config.toml
d_model = 192
positions = "rope"
bias = "none"
init = "uniform"
lr_mult_qkv = 0.5
beta1 = 0.9
decay_shape = "square"
MLP neurons of a small language model. Each row is named by its layer, matrix (gate and up: input weights) and neuron, and shows model dimensions 0-191. Each number is 128 + 32 x the weight over its row's rms, rounded and kept within 0 to 255. Numbers have three digits each. A neuron's up and down rows have the sign that makes its largest values positive.
After each neuron's rows, "fires after" lists the tokens most often just before its 100 highest values on Wikipedia text that the model never trained on.

L5.gate206:130184113098135197108109082125135171080036124128144154178139155163108127077144173136146131134089084145137110127129119141099133106145125098122130142111118143150169176132109135117171084177115172123107093133110059132158169080083135102202130079111118112141132170139091153091139159123181152147129192166124249154069159165166171124087120131158106159091138128135205165161171119098121140142109072131161133181152131185143129090143099128156153125166119167119150110144158156090121136099127122097167149158120179124139188147091125092103148175084172164141047109133165152106114128112086161154
L5.up206:118119124098052150126165092081183091123103109100110126061066102169159134052137154213111134151113129119121158095138126075170086147129184090106174163096163153139120108162132175179174131101176124103148125109119145153103065156107144180117072113122109106142091165160079171112113222098204109131135153160093165161160108191171089157088091145124167122120084112126135156126100123205122066117115095118161106135117147156124161104086103077117103130059105117129131148120182151150111123137111089121123112077179085129095085140102152133116170099141101168115109107093134148109105115149129115153
fires after: " from", " in", " of", ".", " In"

L6.gate146:065141078076126081111098099129100093111176139155126079148156038108099089137116130122081109092097143101146097116079150138102159161116098157117131121095138170165101118139113138117105127157160071114119054090069129094151147101095188128060112070132127116202146119140094135084093088119134063176126144118114097137111149163091130139055134173115124129098145132103100115106132149231130136112112114141120128096118140104163160126080145145173127103101139074094058124146147113120158130168117095082142125118147189064088129132118118110147119127118108133149138171148058084029081167118145131171
L6.up146:098184126115107090160115126174130089107150134123138132141168056125145120125119104147120083157116117095094153174095142125140125180093047121034133056166123156143143184104142141099125146087116170151141121186147094161157066121152168145101140108143123102174099108084121098127094155119080076184144166118143106144107159112148122141138111119125132125184099104104138137079202189149152144099107050079096113144033131058103157147146143118098124112084081074154063127116137143146098122144116126149083162135115122129135141149080171103114086098132182092134098091114084167134178072088112104100
fires after: "ti", "ra", "uli", "ci", "="

L3.gate74:141097106146137171100148171113188190147146127170159120163162100095099114108129131150165123088134184113143113126129115096148155100169094069077180106126148079098195115073109167103122145097131181124077035086128111119161091159165109144137168087124169101157202133162108122060099151081120084141151129087151142125120157115139113149141068118101112137139143166078167132152078138131101157173124120125114073135105129110100116089184102119097120168124127227110128127142107110171134067165147104165123100135103166111101144111120175090156071163098104154148172183124090075132099065118154174097
L3.up74:145153077149133114104116142151124088101131097139115165152142135150130141121166130139117161119121070185174112131070150119141065160113117141096107139167117132148102128097141057084112167107150163106106150167097109086061153046208107139148147225124143096134151111104160157111106109120128141142082150117139138128126145134149176184133144095147145160170175155153148148187084102098141131104108103107098208113117172126105176117125112164103157170101214170168163126188094142164144064115128130124127107127091103111030133147135125147104191155120109145141190111081127153081052158146148152103
fires after: " |", "|", "."

L5.gate85:101061071094133136157139082160157157118198080088110126233103172130187078108131110195151166085102155114153088179154110087149154156154152146066134083081131161111079176167127134205094114176105126141110114109151181110120120138076124082093142122134158155115081124098093159137107114110127155112056159131071112116104140106152112119115092075133080146167182148099169136110113147122137147146141133108138170091145103153147114144197163125123123143094110156147150120156114155101138096106117122157161123065097156103083161123090150120142166104064145085146126112155136096140085082169086157190
L5.up85:122068102111120106171090148093116113154173160067129149144127166145098150136186139195121133101119116132096178163160105121127105131173115198090091056128144152107116105191091093221161142120109115135130078099138149092100135178132193140148188041120173162132079103142079189109116118149128128139086084151121100075040124100076128118113074072156138177123126138153127091116149165131128163121139104068117177108089076147105104112130099089136118112140138115100120119131151119133123127135133179125116122092151131165161139110075131071185116097091115147137145147162130122074119198183126135090
fires after: "ti", "ni", "si", "ini"

L3.gate199:087111101164184135130070137118177129111142072177120093122103112140115183087157143105119122130129132171088141196148101115156189173102102111072125127114100143108144158146167157125163122168111150135104151167145113090200104104158202196146088119164101088111099097102185117110119135130102120105162125075124203130161073139148132137085193131142173128134163102149109151099114159121071151106128104085169135179106151097121158160169087139132108130117087115077157157188130113183097144175157118096171132124153137213106098119144152098156078145107157099194147141197131093190143149140167145094
L3.up199:140103141125115169158138136145136097128145099147141156136142113165126139114136136121084136194112179130108153171192102139070126075158089106174075168137144125135185124123174083118119158099121130221126170114071121121199145124076174143134121123102109114142100137135119110131130123163175122088083140169138132107081162148119111120056209082151073187175194077118141132145122087095154103111129094184130119151115080074074063081160113106068119127161136164131056162119157161092127114128107160145118117129120143099092116096113146161128105168134107144151105175123092064134157125131028129168
fires after: "|", " served", " medalist", "\n", " worked"

L2.gate95:058125084222214118064169192086096108140106138145132172181128090130175131144131176078155103095114105156110127204143102185110184124099123203114079134126168101133106153158138087116149137093141153159136119125094123072124149141176145097130173140155169148156135091162137153173118112139110123130183130151107161152084099162200153169182118176131075108089136096114106117141134169152129133056160176086146139140081102140144157105141114184129111107136141098110098150137146086131136111154117151155076107045154155117121145127080109121142160127147171102084140105089118116159125161108066127109
L2.up95:113095076116124118173136149130117072093119167127137110146123157162170223233146107104185129067111116149177135189103151118154087113109140124173134108113223137101119112074138135171143126077124104194144086098124187091202072117198175149129140202127144100125120125165148104097151142083176071113064130113130138121117110147099114114126115160070150094123112130148091162147137166154097148129142097135144161099119103126151156125164078126191130136129081126111116093122118125135126102167142118101131146089101085142186111131111143134179100141115141092135120194162108126118202094074158123121
fires after: " |", "=", "|"

L5.gate213:144074167091155152109038089160189126082134136169128116175150148174071114132080154113108122075146192137133165169076093140132127183101119070117147085149094162151112146105140101116079111105149156150127103157107100101137136159070196061132124132103182102124137137082134130114180072089079109116088130167083164151141114116134127115176111146167136082123160122103122137109136117126145114117108162111109158184110150151210161113110064155148132132164133128094132080148107136137119112177127167133105174094115173106128140104115159084177221105115182111114202144135113125091126166100175155182
L5.up213:138125137105125191108103091106133153091110140191123152146112175090127117090090184103115087071126136112061147077094107181101136090061058117092146061134081136086110092124109076146102111121111145113120106160104090071099141091029190082119096132115129127167124131083058134065173128155154095195093127197117099136152099094147098142141146211138165110134134093144145135107150076125111094134129137147155120149127121145129142122161071105090109133151190151118141106142164169106115146106140153149151136093117177146093135113160086101126139068109185113127125157148085127092066121163180130149
fires after: " |", "|", " ^"

L6.gate54:138128094128133123133078122151109157179078151119078129171134123165098097155122110190116122122103114090135107149113133104173133144056174077081162135061123145153079156152090106102063130080168110069112104109133171151104134117117076084111169124152124166176078130142103149149105085145154115214154064204071118121164121161128096154127135135141194125142087154135143132122178107120152145112084169186164142057163116137128084104114142131133152111140144161126104118159068155066104146133109129115099155172151115152096088138094216158164149146154109105116170105095207120110104107138105116196
L6.up54:165138144164137151120113116154146104085153136129172144100172118097136142140171161122149131112165103093102146080145178153046072160140185151150178146157148111089182098137123100162137174092111094141182096141070108162096161131131141136129130141064120133184164138087104120154122132168141082177156167163091088174111142200082100135131123119147133128174157180165097191158161170083130105079096087131164155106100143113084107118185146069115102150143070158102152145158096198126122172110165139184111135115130099152153082165067132145101134113141163166085107129121088114131109045119058150115
fires after: " o", " m", " O", "/", " bre", " le"

L6.gate228:103135109161140084158136107163097113142081105080077153166098119172148139140106172133163127162127131087153120146088105155159151133142127118147154153067065141149161154120129175146117102138117135142159089156088152129122158084192165169139161118197107125138157148041169196212106078080133167114065125113118201175089064153157107129064115118099102062174158132127140160103133121202086119163117133119166113128140174147141108055159112127115164164163178154124151111124170153134131149142162121148134152132124150207141158150115136151112136137125089081204140091155146157168145084138124168125
L6.up228:037122099154147097172066141092115128098118153058126135123075172177147103204166118121132159205094098110172062133072117135151134052123151058083122118142142107088078106144111098113172080138154108178064135160077164127160136110176131098099099108151185098097152092131131165091099107101166142090125113134116165132168153119103121159109143111108095130134160102128106094116165126136111129112104156102198121109149091124143096182178085135146136111075161105072153093143084144190203098134116140138142122110129170152164182121122170128075124141131143121160102118168135161131108152096093175119
fires after: "-", "|", "–", " |"

L3.gate31:103118148104131139139085132147107132114138143143150164142133067143176132137125177131143133139166115133076157146047115185120115100165144121120207127105159125146135133123116144100119097126143110137115086193160114080175129064190159075215124124134076165092230139099135218069107100125179075136161094162153130142089155134083125076127182132098144079036112140133126162101136146133107135130124132101113110114122165114204102139125133154170187148149110149077135159121137131208098066173116118131127111148139098176137137089130126126128112132123166118127067138168157142114072094084119141131
L3.up31:177146153194114117112114106094120097161157201190138145145130143145185164107141110101133189134117122129163097168124119165193112181115148153083149154172138163087084115125156128093155149103105111164157178142160120152100145113174201103182191127171093117164148165112070169151109124135120086170118140151142113095095091138105121136108118112116125141101066143106048100066114099144098094144134107065124122137151111128104125120148086156159170081133146185080132159059104108085124095117102096179088173097080161146118135172148121125164102116203153112128120221096105131094098104168149108114
fires after: ".", "-"